Weights of a small transformer language model: no biases in attention or MLP.
MLP neurons of a small language model. Each row is named by its layer, matrix (gate and up: input weights) and neuron, and shows model dimensions 0-127. Each number is 128 + 32 x the weight over its row's rms, rounded and kept within 0 to 255. Numbers have three digits each. A neuron's up and down rows have the sign that makes its largest values positive.
A block is one neuron, or neurons of one layer that tend to fire together. After each block is what it responds to, as a language model described it from the Wikipedia text at the highest values.

L3.gate983:146144142132111134155101130123146107144109095111062122126118184136132124141118166147087115122104055128107111148117124104157145107123106184130138132167171104163119159072090131013212102141166084103095193148055158128092137155146128094125104160168101169135117208121088152092106119141125156084137130135126090175106067154039136064151137172130110105152074057174140192154054137141136139143134
L3.up983:195165072146114138077072104132101141192184135141123083192143174111112109096129187057076121157142154108162154190189095074153111156067083186107084176240140126104098105114118182096132102124120127128129078147164111205155097144119135052151108171094137141109122178054125060141143130078149174112108209075151092183148081170143118109124106145105097120129096121109128131068100132093125169122122
Responds to: Word pieces and capitalized function words inside names and titles of songs, films and places, e.g. Cry-ing Game, Clan For-bes, Son Of.

L7.gate57:119154233092153142097150107117117152139103104139121153139155055134128143148116196075120123151131116149142117098128120150094087112136162122105110109174109125132133139124132124113094102086075163187104100141104106144144135101054137086116096144110106154122079164158107080131148188142099114149077149094166094085081122128119103147114097132137118137106155142111110183136119140144136158133141
L7.up57:109174117160107187053115123107106136088103112141081156076093160138114120085068163159075182138155150153131144132153149108146109173080133086108126089073154132129116116116158140104062197142113168144112090171152140125167178171143128166111077114132090142133110163142075107148117149122124179107106102096142135088145069069126082110133086189057144182180164080079168200180124162127134142124156
L7.gate78:181118110131133157160125175059131119111162035113103097143103148175141120177114093154091173070177144101148126122097138063134127131134158186108145126116142170170107153093086161157145158105157153117174080100161172075124179155123149098128144152122102098122117162150152130239115178139044137113118110128123144161134121138147098109194141105197132110134112183128138170137123145104175103118117
L7.up78:108138111186181156142122100083165180133174172088104125088150124120141155132149124124139128091176161154140093086139160080153058104104120158094124149104115125201037163117076143149089119173113165157200112133134120142128102159113154126199151180108099101079131084185068177121110112147110125134120074132128109127118144155121123107114129135129116104152137231137125138133145132139151143136087
L7.gate89:056143089152195114133132122143128202067121160111152133117109162189114151135148098086156130188135153145129113137123165156140134129075214194094144181070169144160114125106113111131149100080127199110134127103145097154124159178115121121138141175202102145109146122179133048094123134216118124145053128106144108063123164106150130115104127110147047108108130170150123095136097151145166116093088
L7.up89:162102147167094110139159140135138125052110070155219133129127101178104125125091103141072094092123145134088101156045122160177127130123152183131137128103148148120114176107106068138143152069135151162129130120120152107133108114153133080093155148118112136143183132146119113092135153109085146109095139138105087179154133179105156117134113184084116118194117174118137159151030193091105039115069
L7.gate218:107113139147144108060161124164123119079097125176142119132137061103124082169131083160182092159125118129132138116079137213204189100155134177122096079128178174169149140050117102152140094112139145108116121151106125146084089098119125132078137139095146133109075123128167133119102156105122140139067178146138153158136133149201176168121129092131119062120097120121122163077059180109172156081132
L7.up218:135149185171109139126159184156147156113040170159168108128176108150136154144177116130144149113105107129147138085126125145108189071131125143120100193104162113147080163108113175123138132145213193117126112113148114143113156106101108148147122066099161093081114110175195099164079112094115144156102139113119138170158147200130102098089084089088135134118127100193114155168008113141175156114112
L7.gate422:105176110106103109084108092161116089156174134176097155099070135109138072091100137137158127154153145152121124133138112122201171108034125080089145131105141102111162116148226106037113118114151097109147097113190104135129133109095087130086157165089134170104125126149095141066086191130165191120135146103152169166103152134133141110102108151110156175176111114115152097123102121094116114126122
L7.up422:080158118166083129104133170132127118141113104147084115117121153127145086108119171123113056122160112115081166108148131103131134080100133102147118086077164100129121086140204110106160096168082147121112159108195133112148067108066098116093116200157123155110099117138154122135085147159125093095156166111049110177162104136058076165129149193091151159143085092142142104137124168167121124095155
L7.gate489:115094157165159181114106099143175134139067118181126074113081098151152169115144112124188141122183078126098182148158095214116108075123186128141073163111124127203154136157187102181112127123126167065140132091166144161109071160135102176191149201161062191158126136113140133109088081174141137128144161116170071109081079139129154136139106159131133067106103082128128120135107174160082151136113
L7.up489:075107220086172155184138141098112120156105109184133143134087116123167120080115129145128139146202117136098158128149114150179110114208079102146131152123124153174146137158189138173065191157113103170131124123057099099099167112175145114164186154124102089153127122123134160102147099150121124142147124123184123150126140186136163128150146127110139087108096108105131124063087201113105052131087
L7.gate698:095125087110095119094134131154204072086130131124167093125128093203135140132135076120093104124120104127112126082109139141137139152119055113117102128180155136115072212135112119201118173068116121107160111174124126099124123073176096123133151156127132109119134147151184058145091145057111154122170201154174162186162141131158045129151116160138107134156111166113054103092168155104117101073126
L7.up698:151157129064122066168105118091136161117174152118147153104157064072133144134126125094094120135199128131110108148136130182169100121109110198181148095109151186110113162168149108167134189100164113121101132136167169170120119162119119109088105160152162107127075143131071102142155141143159135158140158126156128133139101138089124183051134058076112088108154174107086165112097158154147162152148
L7.gate887:107113154180166121088116146087103164118125130110148136100084073120096115191130122117097181120053141104150124132150146150131138101214209107136100099155161130120125125194074171138190127071116140167162095121139119119091124146134113086124109097093153153122033066165129140111147105141088127100145137107143155135156123147122040090113163131162139168123103102101094144123162175166183118144102
L7.up887:129081120136120168081085083174141129151101116119124109113137136086149143153141113199084169112132128155094141120102083129161149084213161112168124124143108128193189106139111100166192098103130137142164146127130145135080124090176157103156111107203150137142123065141080119153106099135089097090171102116180117061137104119125173107073116139121179168132162112152117147106125143122162128070123
Responds to: The last digit of a four-digit year, especially season ranges in sports and filmography tables, as in 196|1–62, 198|8–89, 200|6; weaker on other numbers and "century".

L9.gate6:140121178102069136114098151079181187115114177096149099079101133134063115143200107148141147102147098121177114099100139148113168130131115136153155185169070126088157095134085082186191118082154124169151125117110106169186145111122110124106148117152137153143131171092113124135116170168147121139150126124060172074138151196173123127154120163148142175109149127113136103134130177171160084046109
L9.up6:169092143173131103139135170097129072130139156110120097112079113161136135135150123067153139139147143107101151126078140114114159099155121187117114125083157117134113124133144041161112161133173145204152140094072134150162131127152113131207134148141146176126158150102117134105147105126174166139085097125066167103149073157146188158115068198127120097137151117145184157193137153136152194167146
L9.gate218:183140094127143219087144131074162149185126122130115136094144097146142081073187149137125100171121145200066101123111140119133104112157116092136193105178112117107156142087161117136121128095169103131155153083149144121131092092090102133097120133117210099154149096137161154126065130139142113132188105124130156101078116150148123144135126109088148167111168137138142150142199137164140051128096
L9.up218:126135090110102133128111114153107136136103178110122188141172091149158136127129131130112104129162116113134133189098121133200158141169101147114187169163093122127161116164125144137124134113112097115120153148145140142177088181084108109138071138125121128130149211124163098107165144154127126087112165168064113159098090167164148138143074118125080095108170155144143124115116178200151091093157
L9.gate351:190055079173142090142137200143101157096169117120183151117112154118110124149174109103136133129071167099162129121061137151117063172160175130123130137215065141143055102092147117167129071064086109142106160102127128143139055143162179067110142158115116123092131112145124170106152155153136171141126114074098141122162112086030165106093163182069172051127093095180149119120152099149148121100098
L9.up351:177138142151119148101200046138141150129148054171132152132128098152072127098105135125161109127188115120125101148129137195174119100116108140107171143151126123102139159091147093161127180141077087150131171156134136178114131090153150126112089166125118174098159059111096172110107159137162217177118111106133169116128131151133099103108131143147177169112150112104129158129075182159201181119121
L9.gate454:108098106137113154137145186079128171128112066103119173159127157117137155091153157146169134145178093166139115131156126169128108127128116182092075114152141075172130099119106133133140123135126099154132172093101102159149160126136198149112080075153135144125133072141137128135124159163169123152094087126166133133168086098077105154150158137136139116145145131081128145183153182150129153086087
L9.up454:116110138134125099101169145133149168099097128150133103111103150097125095138172144121077138143210119148195124120138146148099174146122084130114116143178134094126100113131160187097166095157151160083137072086086078096135116193106128165092073150113090135156123115173123127129112123143124165066114126126160111153103107160098125116119182099109142058156139120147094082167107045101133128141145
L9.gate700:116104106160123153160201114096164076129107114132152126132123137098136140118175162181198140109114144116088160122115123124124145102123152147075132136149150152106128168128099083107105142122157078085150082104165148144147067122117148059144078165074120145084094059145123124126149155156116080119157091103109161131101132116149131177116140140095164122145135089145129127106133164192152215119084
L9.up700:106080131125123138175125107166088119177157126148141156106206208125110097127148163140143123131175183143116174152090098180151140099172082117115093126126117148181124189138081073123119131106091094115167139121143103173172101106132110106055135137168095208098144052159124162129154194159135115128146176175137149155100106145159130185078111105098148149090184138106081131148140116157124129189170
L9.gate744:129138114096134132193175107100146130146132119120147103090187098115109120131135152173113171127132128094140144098134144113165154083133092050124098116141099070135122168099090145116124093169120075144151152162124069114104132160146152110120145138153118125184108115172137130126125123115157115165080120138192153141090079193096129126177131086116129108122064183145086143163182200166193111067173
L9.up744:078121128108137169143174150143062067107184079146142127153136098124167139093143040104144108092115150129084112144191101149076071158165100091110170170106124144104113150126135121154152160152096111163053139097122139083127140084131087192112112099108162127124099125132149145113209171133096104152182115057149136098107156183129133148115153129095156123104049103070077114082142147126129105164077
L9.gate862:133115129171149192181165092127096172071145060079104187127104139094116109058164131167159190124145107125127100171083164102118090157041158102096158112191147169127052091120086124142133141101140162130141129084073092156124067127150130087109053122110162122109142140086129097069142138179120145114068133094108163122067131096129136178116182149099143159125128120129088121104120157113075140150125
L9.up862:139156093126131166087132062092179056089116082154162159125189128177106096099142182170138152138167153139084123134082103174051180107137080139104123075178074096187104159039123091179141156115052140146089140123158122106200128129101117178111133120148132140122105206109114185179126160164163104182094113072138170102092113171143126137105103121127147122108133095173116041116162072112131066082181
L9.gate956:141144130134105137105109124156114097085157118128149133111088090087104184142106117107148116179111152135120108189131167206075168130093149126090122117168148122097065078139151172091150178166096163154077141106102104117126122127134059103150115117101107168137098102155114140117098155154110090103106095211133139169125082076115077048137068180182104110119110096167114102126100139159066166142128
L9.up956:122130132205131104160150159163130177159090113151143100098103093164166095179139077173185097115121073136098162168101212153088090153130141151101103093192094173132089130081104080081062152102135091159119143161137162167109104166142139129083062097113167104130093138136119121079139172159106165141116134083156155136133133114176135104168168152219109078109127117159118121097026110143162151144117
Responds to: Verb tokens or verb endings right after a subject, strongest inside quoted song or show titles ("This Land Is Mine", "Here Comes"), also in prose (arrives, competed).

L3.gate380:182155113096099087140123110090111087109097085142198180171128146150153103101112086127154154104068097132065129068142117106144152119148176116095098121115134090137173133101129065165079107139129162142102113189098192116120159111130110171085137112129132053143072107133126147094148011149122107125125145140145069160146117133168166162102133188115183139139161104096185077083160116092124164124071
L3.up380:118131161062119165127170100118123074134138145149113092084089171137190071151136154150166150156127119162134108130093174125158118179140127134148131113121133201121109135160114133162091119122133059115136065160136148144094166062088141096143158179123109079173084105145113150170152163127156117140173141150128109177104167158127108128154140116152162164168134130134184120107179140150221126129139
Responds to: En dash between two numbers in match scores in sports result tables, like 2–3 or 1–1; weaker, scattered hits on mid-word fragments (o in oak, am in mammals).

L7.gate104:126063078120083120129124071140080130098149137100126113113125110076126086139154141037163126134153162186161091155112133180129070154167131108181114175113131139106100135115122121161120152149113164117196132122056131155107088140117158098150078153134133107144116129160187149134172100159164169155128134114120134092083101170111114099121087140161112147159170088139123117096121141117155180111168
L7.up104:122098083133134148077174117124122100125153152117148121123138126091114107137175091144197120135112167094143168089133129059120148135149131115105178132187123088093164121095172103166109181135134119166113094140065143094191108162150156150150163154131141113147106130090101109097117149152191183122144189100141114132040185140090137220152127110122117164112164104178095085162120095186152161112103
L7.gate124:180094123124125139141136082189119165130158124125183158120117100098150134158158113192151154158150131153144186149177159170168130120098110132124097123110109106133116146122173095115140115050124126114137086111178127129147105155097085131110100158104120128055120135125167135159100127121156175079129143137115113144155125118175148131079120130134118139164143105136125134090151134091123119112191
L7.up124:120130115106096106078144185136114134185182112049132192182020150146110145086128128197090150118124123175123152139125154098144107184128088170068150067129066156083196161158109120074081124114114086128155155156127115106083143107167135083146132200165093109129181147188133148087108146114133190142099160147116073130127121151195073077126078148083170112106066181140141121175168134110150107162140
L7.gate195:112135156163164151040120118129118165086145173151119090113160116132067123182116111071171134119139121123140111117129121167095161117146150131176128159190071130135127151169095135178152112165138162142110097180173114171095156161213069135182093121164131111135167138093129131110109096032184092148092118145056132085125098142112103138183096149102140182192096116056079087095102109059133104121150
L7.up195:179107146140091109093130141149151084163122108114081133104127113103117160103171112117124096122143133149042144117073155075193165129229073098094092151123128148124163178152140125147104085140114051104147094136098102091083146101138158093149139105120109128076134139079147131088021149135115110170116115173106116150124176129108113111128141158131120146162158145136161163105107167103099135164142
L7.gate380:107168186125072103139174130142058088124148115096097099135096125137136127161138112082067104117072133160104123123111161178165164140112161134081102154128121106115116146080118080093182140138125129112123070092096146144124135182101107091077147189103117092097128134165151133145093149160149151167108127142172082106164158163111106184183184077176117129162135133126102127152104109093170163129080
L7.up380:171122115125128126150181180153145140145126076147143216120122094155098099164170105136103149094117151097097159122176097149161172158162110140141115115182087140117141125167056101123125074126125149180192146122146079155122097153145118097089160201113103182041110097086159119145101141074190164111143140106159113160153092102134146135116139142154148140127123168099111104087209123129187176119083
L7.gate683:128163169141160112125083212113071140149129138121165083103086067188141162136121159089111164179064140150116129159134078190094121086149122142127118103109060138117157120103109105121134088136067154149169088127097174108172147147104106132114114175156135119123139130139112130144152130107132109173121105119095131130123100127113095137143137058075094089100157106127145125142151119091116159161100
L7.up683:159108117175130106056144130078177121131132168104125125096102192108150138150140164158166128129137130179177095114163157120121120142147100144090121097012184126164115170121038166098144087167115097193152102134140115185127117128051142150031124133133066159114160146103098128100106110170145117102140122123077121118122080179126117109141152077144120132120132142100118113107133143098061124138145
L7.gate743:150183085123120121050136171083137114116111094084195133145178112164145163126116090132113119132131159141092130136172146196125080189142177047134123170186112124101111108136172118129194162082175150152112081088114087146121083193199134072103135126095101113056056119127118088115159091146131111121058112182116151121104137130151137163137143124102163091140162145118130136135141116128089130114085
L7.up743:111139084062153186113082192082138104143115111133143081104086165139139173152147063168175100103184068102134104093133144180119190167153111141174125150151143075086163109147159125100145119130137159142183121087142189193121080129137182109170102119162098109092121149129076106162075119117128101122107107050156108058129118168151157101162199129151156148161141109148143143160149155209103189103106
L7.gate826:099142133121164149159209122135133144179117179070117110099113152170115124137117159208109121140099047065106128166153160197184131081199099097160115127136156142082095121116138103169034086159160092186111132123130104104085107173160123136120099115127097150097146075134130116103099136103127126131119154165088066132101185137110055198141104145157128089105048192149131137141141128172163095147133
L7.up826:136116154087111170120114144095125165160122150125100169139125148190091121184087141139186105130103126119138138153186112108096157153121168076101142197088159163113169180174098124097137115131086124164087092170146078155148180103063108082149210136124125135101137128091140189086167138103172080124130104115177106125183085123126058135198169158117117135105088166120132127140087152161124109041077
L7.gate931:176132178120139113127113150097116184100198111085141142125107105093138154124207084115101094178142063126149125176209128227151104120109124089129093136143115163084107098102099139140122173139086130134133107104078089136076077150099147133120086110113175136066082154156116138164165080160140114135122098153137083183124104105038152138174143124110161119147171100146128137159125125199146117098078
L7.up931:118161132188154143095143203139105174131170132148100097122069066057145151132122103141136131130134141082098157140173121152125135142130167136095112112119106149076122118119142121110215171124156162116171117107095105151065163175142159113136067111083128128151084047199160103121109124134154084063092141122150068186128109157122113125170127172168109093191113058106152118140200156128113153159091
Responds to: The apostrophe of a possessive 's after a noun or name, as in club's, computer's, Macy's; sometimes a function word like the, to.

L3.gate480:117152118123197064114122113127103164146107107167156151118145027092145089112114101110134141169126135129120118150157062143147152120089183096094135120149155126131097104066164126138128130144083165175065171123102164089132119025157114078085135138132124111135099112115135157116112097115115146121117095108100185103142181066178129115128148067143143157066142160093145122124129085089101195133148
L3.up480:139180123140161151103116157103120141115103128127143131143165096080084126127130167129180170076178158128074161094116147156123133134129123130167128143050143142143122194162140129139084136242156084127129149119139209092096134109086050140098074149085115149121089114122093131151143149167132134098084160122127099131103169218143109141100069114200113104147106146142131126093111176128115169110147
Responds to: Suffixes and symbols right after a numeral, mostly ordinals like 3rd, 1st, 19th, also % or 7-inch; weaker on table-cell tokens.

L7.gate197:081099097080120136104121145139111050142141111171121154083145090109089168088185121134088085118144116156160129089107137097079163162085090183111128120161080145183155088099117164204128092120099182122137136062119117102134155126100113152168078098135089173115105127134106128139096132162150102126148119211108157134133102098095111131129100131103105186169089144153045137136129128132048147172147
L7.up197:127160121140128123105139134098089106166144099170155149066146098120084156072153142128138122129147166143171185109180126085138169162087204138140108182116079154170152113082125132140125086139082157073157064110158061156102140117123168142130120074066077136074133134115177113112063116142125175162080088181146209084160148124080128161118109165116103125163096095159137144143140114165156138153052
L7.gate248:126146074127110133121109106104182147107125171089120132188060093112096144144130144115129139100129166146087121113177126080081152023121125144145121165119076104117096189130130115111135142130136130167109146150127157146156194106105133154079148146151205076112149109129102138078116080153126063138088154164088132163094123112068102121150138098112115095149126122136100162124114108070161174173129
L7.up248:198094091207142176074172131082111091114114183153114128114078136118124144146147140157130135100154127138091140118115149148110119115116148108130084154166089145105096134123124091133137091152138110162110145114118157126136114129141138135129107145157166117156116114129110180130139108124096106212173119123023161135134141145077070167115091147157142100140134132116121191121108111123196168119143
L7.gate302:066087136113139145146139121171120106114100143133137102052142093148109167123139195117118089171107158143147107059141124097152141102136149114168137160127096095177102142089040070167125105141108169119144170172116144146140154113086091152138110132088135138089097108197120082150112097136186160179121121215116138132184125159126119132144154158117190107144179142127116116134151034131135132121174
L7.up302:110036124071162156128140139137129116086082154144196148136196079117116147160149063117144105093171124118174205070085140106148137099068143122105117135118098173165139139123114150136176108165173122118151125165138073156147133085164160116142112081164131067147083116128137106126139128117107104169153108172118041131126141122121111159133083163065196065091106145149117074131164093096070129155149
L7.gate466:140062153105150113102147141132098064169086083122117099150125117115180208152116118103156133165149144084157180158154145110123153135127131145046139107197134155144089120125123102163105138159135096096164085070166106139057174082050143104135150145142131161113123120102122092115130131140150207138130105103109142150152123085129170124077149186076143122172085117135187179079158122112150104075096
L7.up466:113168061138171121144108129138224100142127141160105131047062161126107139026147137160123167145138102114099136140118102137044101137091132107152189117150073171159101079152097106116156117160087159123117183107119186134134134059114072131053174109095138115065106124108103171103078121129089101149111140111171093141132106086125143093151119134156124090132112127130096063121096082118138128126107
L7.gate471:090100069090116127139038142132146181080116124178133147067148086167155134067136086133144117151119198105106097092098143119115158179124123147047112084135132109093168163114129214131140147104144127108095132140124090110144146147130164120149082168095109125158190149193165151116139111145140128151118122119142135117139126147162123106121119128090139122113153146170126127107098093147130094101116
L7.up471:115120169110112118122173125146123146184127143158166147143116166131134143137099118172121174092102088104122131106079107114125098172113150166156142127140095144118107072161119182089137047120087124133167158154095134191164166168162096150137130135115107154172127131065110161154109107153099209189185104192102162184145130115131099171139120174144126103113174142138090122202113073154177136086125
L7.gate517:133129108138131101137144103146084096145154174147147138109154103146107051174206149110124170097181119111104114138103105147172111101119125129135141132123129227143155215114145199144165134171072095061112127078155130113155148104107098104151145098122120152124070099083132149179109109124165106131124132133090160141159147132116104152143103097097135124123114129122188151183142094119105106169077
L7.up517:118060113125103125164164086109134171140163160186139158097137105066151148095204127116162171121147141111111122146139156185141146143117166141071140169137132173169152082201105167205142114144129098151165137135154174185169149167094074160137106141141136093116094119170060189130134090165154169097114111132124180156160119064111159158163183089115186123124078064126117140112132069106099134116089
L7.gate723:154116128115091083132096091085104135119107199137125071191137141164140079102165143069082168137145142169128102092156138143114154101090161169118147135150120226132114088105157109171140105117127128079067151137187136124111097070173120075144121122141100152113095132183141157115154060080123161134223137137173155151159134147114163156121133101155073129061112149047171128154098086177176183118164
L7.up723:079098129120133113169170140152169192108130155123106102149107111065095150116085123092120192169117127145166182106134117172155136097138195180142149102098147146146107136126133141141139158102082124174072113111097115107161125132110124101138112127080124092102125144181095051136142173071198121163147151179076162099116147161124100127088169118062116129109091170107101150096081084101174173085090
L7.gate885:122081144125182123125141133132117116204100138107113169061093110063144167166108155111125138118091155201081112121095165107113135185100152098189136109171132135147105142187156127115081126096126112132147154087140096139123129117123080141158143140139067130109156189147101076104141130135144106162122165105112199110095073098081092100128110149119117137097085127149104102141149087162139155150149
L7.up885:111130167114175136075126120147169149172118147115122140065121150138130139170075105112116173125119170159133165073154150101180158155064145144202104092183132093099089140146032105120080135112104135117149159089143159118145114077124111155143108124143082168163152150084131087135128143088119102121114112120086125098158072109015145174094119123093125112146122139133106152117172114160147136128183
Responds to: Interior digits of split numbers, mostly the 0 in years like 2008 or 2023 after the 2, also time colons and degree signs.

L9.gate376:167081125077115080185129112147141168095132185082148134114104131116141123152118159129119101094161120093096141088118160111125186152152103089125128201151159162134189128155149151121166090182111105098129106179063101116132109099065105118095126148175135161163147115157070169172142123171118108161150090144136158138198093153109109064155123154102129099165123080122090228116137219113066123129205
L9.up376:095129143135114110096212122093066126148109080148162139123128135116054094112123111127091146163119171129129207152133119138166143108136110115144104119188167133139193135166130168122167149084122153119186067097111137113144139169115105126184097130133123129157117167203145143132150165108097136144118093059127111098103183094140187115110091131138107109122132135129133126149092136212134144108083
L9.gate551:103119102126100131145156185119119142126107149154095120105149143136122182123147102155103185128128094070104148099091141124172083111131101101142094111142135133117112137134155098070193142108097081133076121159167046118094117091066156133158110143123170092122083143130093083131180138117164166116084090076102119114171087028042116131156122133207123139131156104231143109173144075113078135091200
L9.up551:105146125100144129165131165173096109142128140159134183126156141146171109057132060136121140151152101093112158091132129139171102134090147127120116069121098151138148127140113162056170144142096137117130150139130105134167213170098182084148141149112178079099132192170130102094215113104163159152061060148066137165130111166109140120097164159159101161139111102166079136157178160131127159080129
L9.gate619:133150148135111140111065142108090154144126087117089139122158076168137087126108095142082158144125153171140122076166113160146082122095078144125116125153071064143114155092130113072153113082129154058129126159176110085175167139182047125134143154135163086179148114145163166040159149165165116149115130120119093150115117158199177153159089153148161145107107112170131128127148097185117089066156
L9.up619:123131101089090088100113135105162157097181134146094184156169100129170126188122109185154113078087152135117157100117135117160100114137128139117112178103145130147088100083159119120131180112116106100176125105103061158126092125101132119114176139151171139168163115126154119105169215147165144130152164180204152104104090144061149157149131197065097113092144157131139114122139112155091136137138
L9.gate666:113124106083119146083158147146141112138148122090128162041116066183096132082180110069170117100124120136105133143164121110146111139124178000082100127091109080109141127164110147114139133093174145108043118112094108164134122107148157121134090155156172127134093154115147110141173105116135162175137059086116107117224088163105110137081127171149093126094091099172153108121127099150149145129106
L9.up666:122146087111124184073191130129129136104138122098134106087082117124112149117188120125131107156133123155104175100100138094168112119134137100109134078100064116121104070131103134186122126143194154092122056131145152155147089143186140118123177074124138086180097146182104107180156113138140093093131081114081104121163115159113129058077170115141102147094135096159148117177121074080189139106131
L9.gate738:157146145106149122115131046166146129146095114120178163130155156127103140070154163106148126130128154158041124108128123126109130064153069174109183123095142122149106161142111146149185146135092078145184135113130123074132183118124044151120104123048111124059133101113070097131135109170131094136191138116065123107136169178117064130151104179089107078089095130150106150158152056074108095145137
L9.up738:091135122129119070147091120150088170130102165130063149158157105191098079177113137150095192102081136109103134181105066111191116134130144156071137140167148065136133124129098121145124057096154164066109126121100135146104089149154166165099104143145076107146161147116157119137143168125137143134093136099065084159130135106145072121108121136157151188113148059107100135146136136135110133155128
L9.gate755:152111146109113115192092161126077103172097101117089163130079148116122168148098115106077086122130151172116106147113148142094081145113149074055180133130162059095123115103138151115092131113133186059082139114127163059140132153136199122093105126129177098159108088085099152136129155189083115125131098086125144157193137149104131122148122206194145097106111067120128139156194085132130151108111
L9.up755:141094155110148159051125139120108109109086118189129143139151172110114164097150073147198136167118122068135107107108150146165110158121132152072137101179137130139110125154165126101132136137137115137119116091140137113158202141090148119071124123137168137145104157145085162146135083085144094126115140101136099127156079137098129087153125104072080182122165150149138153165111105137218168068129
L9.gate842:134156179053098123138157131177129073130072147071165144128175198120083132103091107158081138171133194159176131122126175128106120117150128093155143149094122081139134130110070131180089136125112145166153163174080108156120110128099117120135113140109139071179110103127129071176201154133155147128144122123115155088171127122144125089147119152151186101122093120150122154162132117102109101075135
L9.up842:126096191129119144187153095101142135113114194061183142115096135093072127103092068132078164161175154129093170096136102094129106066156123110153148148117126117111169127113152144161127137155081157114179127133103107096146135134116121093085140137151133065167112104129096110134191101059151119204119191084102118116152135161165045095159092104101143058167083145135110140145143100133142125129119
L9.gate936:138171134149077151142124180114129121147120151184104121187165099196116142062172171124186088175134113101173094115136069102112151146143171076123129108082077086109171099114126155106117141208115147101120166086143185113164104098139135129140130154128157157160102151142043157157100137105159126121108105136117131085171060095103197117138171130135075165152079116112094102173058112159098151156136
L9.up936:140091089085152195122111147113127106179140088120097136071148119153125154190148094145129160124175116154203108147148133062150106192170120167102153155104144105125141109131147073158119108141073108148068090097183116091109119122150136127168115140123157128093102152235187094125107155147150075163138132148179124145058133136107145142115111075101142134143141152057118153058206141106114167131085
Responds to: Digit or space tokens just before a number's final digit, mostly in years, list indices and table rows, e.g. 19|9|3, 4|3, 20|2|3.

L9.gate70:106175135158123104077130115113147111142110163101080143048087120112116148109145177113037129164158119130087108161118153148107139159135104116120142119124132127088155075126107155175150170056135123122107132166129090081148093164190128158116158139139150147103177128185055124174055139162147082178133141124119098089146065121111146079166094129171147143157124096065126162057168158025094114112101
L9.up70:097124153162139098125136169115090142130112133066133167088124090122152126157087122102084088125141076105101124136138141156138105136120087114103157134122149112186156132138162098144180093131140151125157129172103161129103094123125067128091104097154150193092105097098146096158140141118104106152130159111169059156151132174068143116094157124142143148142104116097122210181156105117057150054127
L9.gate84:118116115176130106088060167144116175077141098119131154131068151142142112096139084170159101146107140121157134121140202156118087119162138140132135068156110153139106122153115144107064136155115169130149187113133119117129174107130127087144145087121159167145138097162163170078097124088148139078175092109113074146154095111160137151158120100197155187194129177077132184117125149115175121032105
L9.up84:167153161182134118118082156128073090109079182115129174110073149147159118149140101165158121152110103078165123102111142098130117154098104117084099187153094164057134063136112119129118117142141156176125180167096120135125145137097130129133145118131152116172088083098184129069143130119129159138096134131119109144095162117095192125154182084202180151171108151122157181132160109081064099114154
L9.gate183:110130130095150109115117160088074188098136089080093129138099149131123145159163125157106123193061180143087064146140135147151174154115154107164069146130111150125076079120150196117117080170072132113141117134117102128082184141142119097115161141173147158114103148179139143111164140151148121100092131158139102155100086143052097102127088096103097094137148198154099149078043159117138086152148
L9.up183:113110144105106068072150176093122146102133105121115133159153079132164212130160090122115124169140168104088105101168108120108150143131162128170130090139133113136104073050149100109089152124142146218147093067088091156169096158134073071140157150174184219098142167123075147103135123144116095162124207125144076178072138110151090148113133105163113143136131206130124086076044139106142135181127
L9.gate232:156162128132181166075137119097100157125095131134103117136116096112149130176145123110100129190138155140024089149081177168167127150171156128138139129093225186156159180071182187104107110163129088149151159076089179126115149181104134103129118128123151114081110117177074126154122147201063114133111154102149059146094100121122123170095134083111072137097154112143125113157100123106129114200126
L9.up232:099129161191129110146100124147106087100107169085066143090139112190145129151201132087124169161112136142139164089166089087113147175076150177144112103122130150072109159061110109127203157122159097129133173143128108145121125103148162110142155067125130147191114117121080118073084023085130125110134120163133135099166167124104169068107071136165112161161130093163175114161112121127140141135071
L9.gate245:112118113158049106147104139154054115144087136086117178117098167142113165073187112201126101175081138128162112104166117140125132048127157105115204135072139207123097162098143110176093146112130162085167144102126095139123152130121218104087180088134153096099129155038098103093068118120109116131089151071144109134152115118095126108113132108185176153127085137106176102110157106116102138139102
L9.up245:136123149174186134173138160153129161133102121117052202116118117139137116041152071100141127099057127119103143098155131109151113169149094191146109178111190109087153143092164137120159083092102080099102153126118092130113160109107096107189133102189175156174078148179107127095093110133099124123145102099122113134097155125129155125154127170181115105153137078127123112116159158143102128100159
L9.gate367:143153138145123094101105184134104122149147125075107167150113144160106104171186090127181117139155093156116163116131148114121147126201111153095142144145073110170102108078118129132179150141148168159097100132083132142136150086044130158176147135124149143139157161145097201085101099067093169157125119084107113115189098082103103122106123130131119114137123118126129107107092128122031100175143
L9.up367:092118132114152112092060079163092136094158112084134116105106119115076172151139131182159109152148103091151091143152158137162184131121120162169122112099126148100158122107135126160174113098137166150182092163139156087139137103158138101121140135156103161116121075141106080129125110128106100084139178108086143115123203117131173151140112096125104138113080132169119149093182169144073116127078
L9.gate500:144161092120137190137098088147086138141096153117114139106110101069079140121162124086159145137156065095142167131133125160145126092119144137149132113072104140114177123122118089150172143161101087083122109202154114124056149129091115093103173112139101151090120173169164168164082167113132165137142173157118102091184122108160169162125122135070108157162160161109142143070086132117073073158166
L9.up500:142142166070104130116158075104121101111114163136096190115088089152096140163171108160099149126173167127122150146152135142187124105198179060070139151101173156160081174161134114121121128119153117134150095125162143201101111205086076091132139122158131099093139091145073124117108103145130109192116124118109130154111180141137146110101127076094115125152134082131138255143099105125148098134113
L9.gate525:164109074137150093179175162076098129152088104057109155096151085132104122125169132124114100087124120137141137164062097121178157142204089173158090113087157106097079123110094120144153085103094081171183164128129163160104170150091152118157135163157131202099119096121084086145163120117144126157155118143136106125156091118170123255111183116134129173201103135124109163119156093119102118134151
L9.up525:140125097097117112063139129144111129109164121114150163093124121106147214084146092112182138155138076165148126082187174146069148065138112122101104192114113118106115104132163099182156190171087074119126096175081194189138168147149149161166121120140128118143122146061114140177102089137091111116117102178130106130114100061123136104099141112138136105166156208106113173144139130089095123139099
Responds to: Last digit of a year or ordinal naming an event, like the 2018 Asian Games or 1978–79 season; also "the"/"of" before such nouns.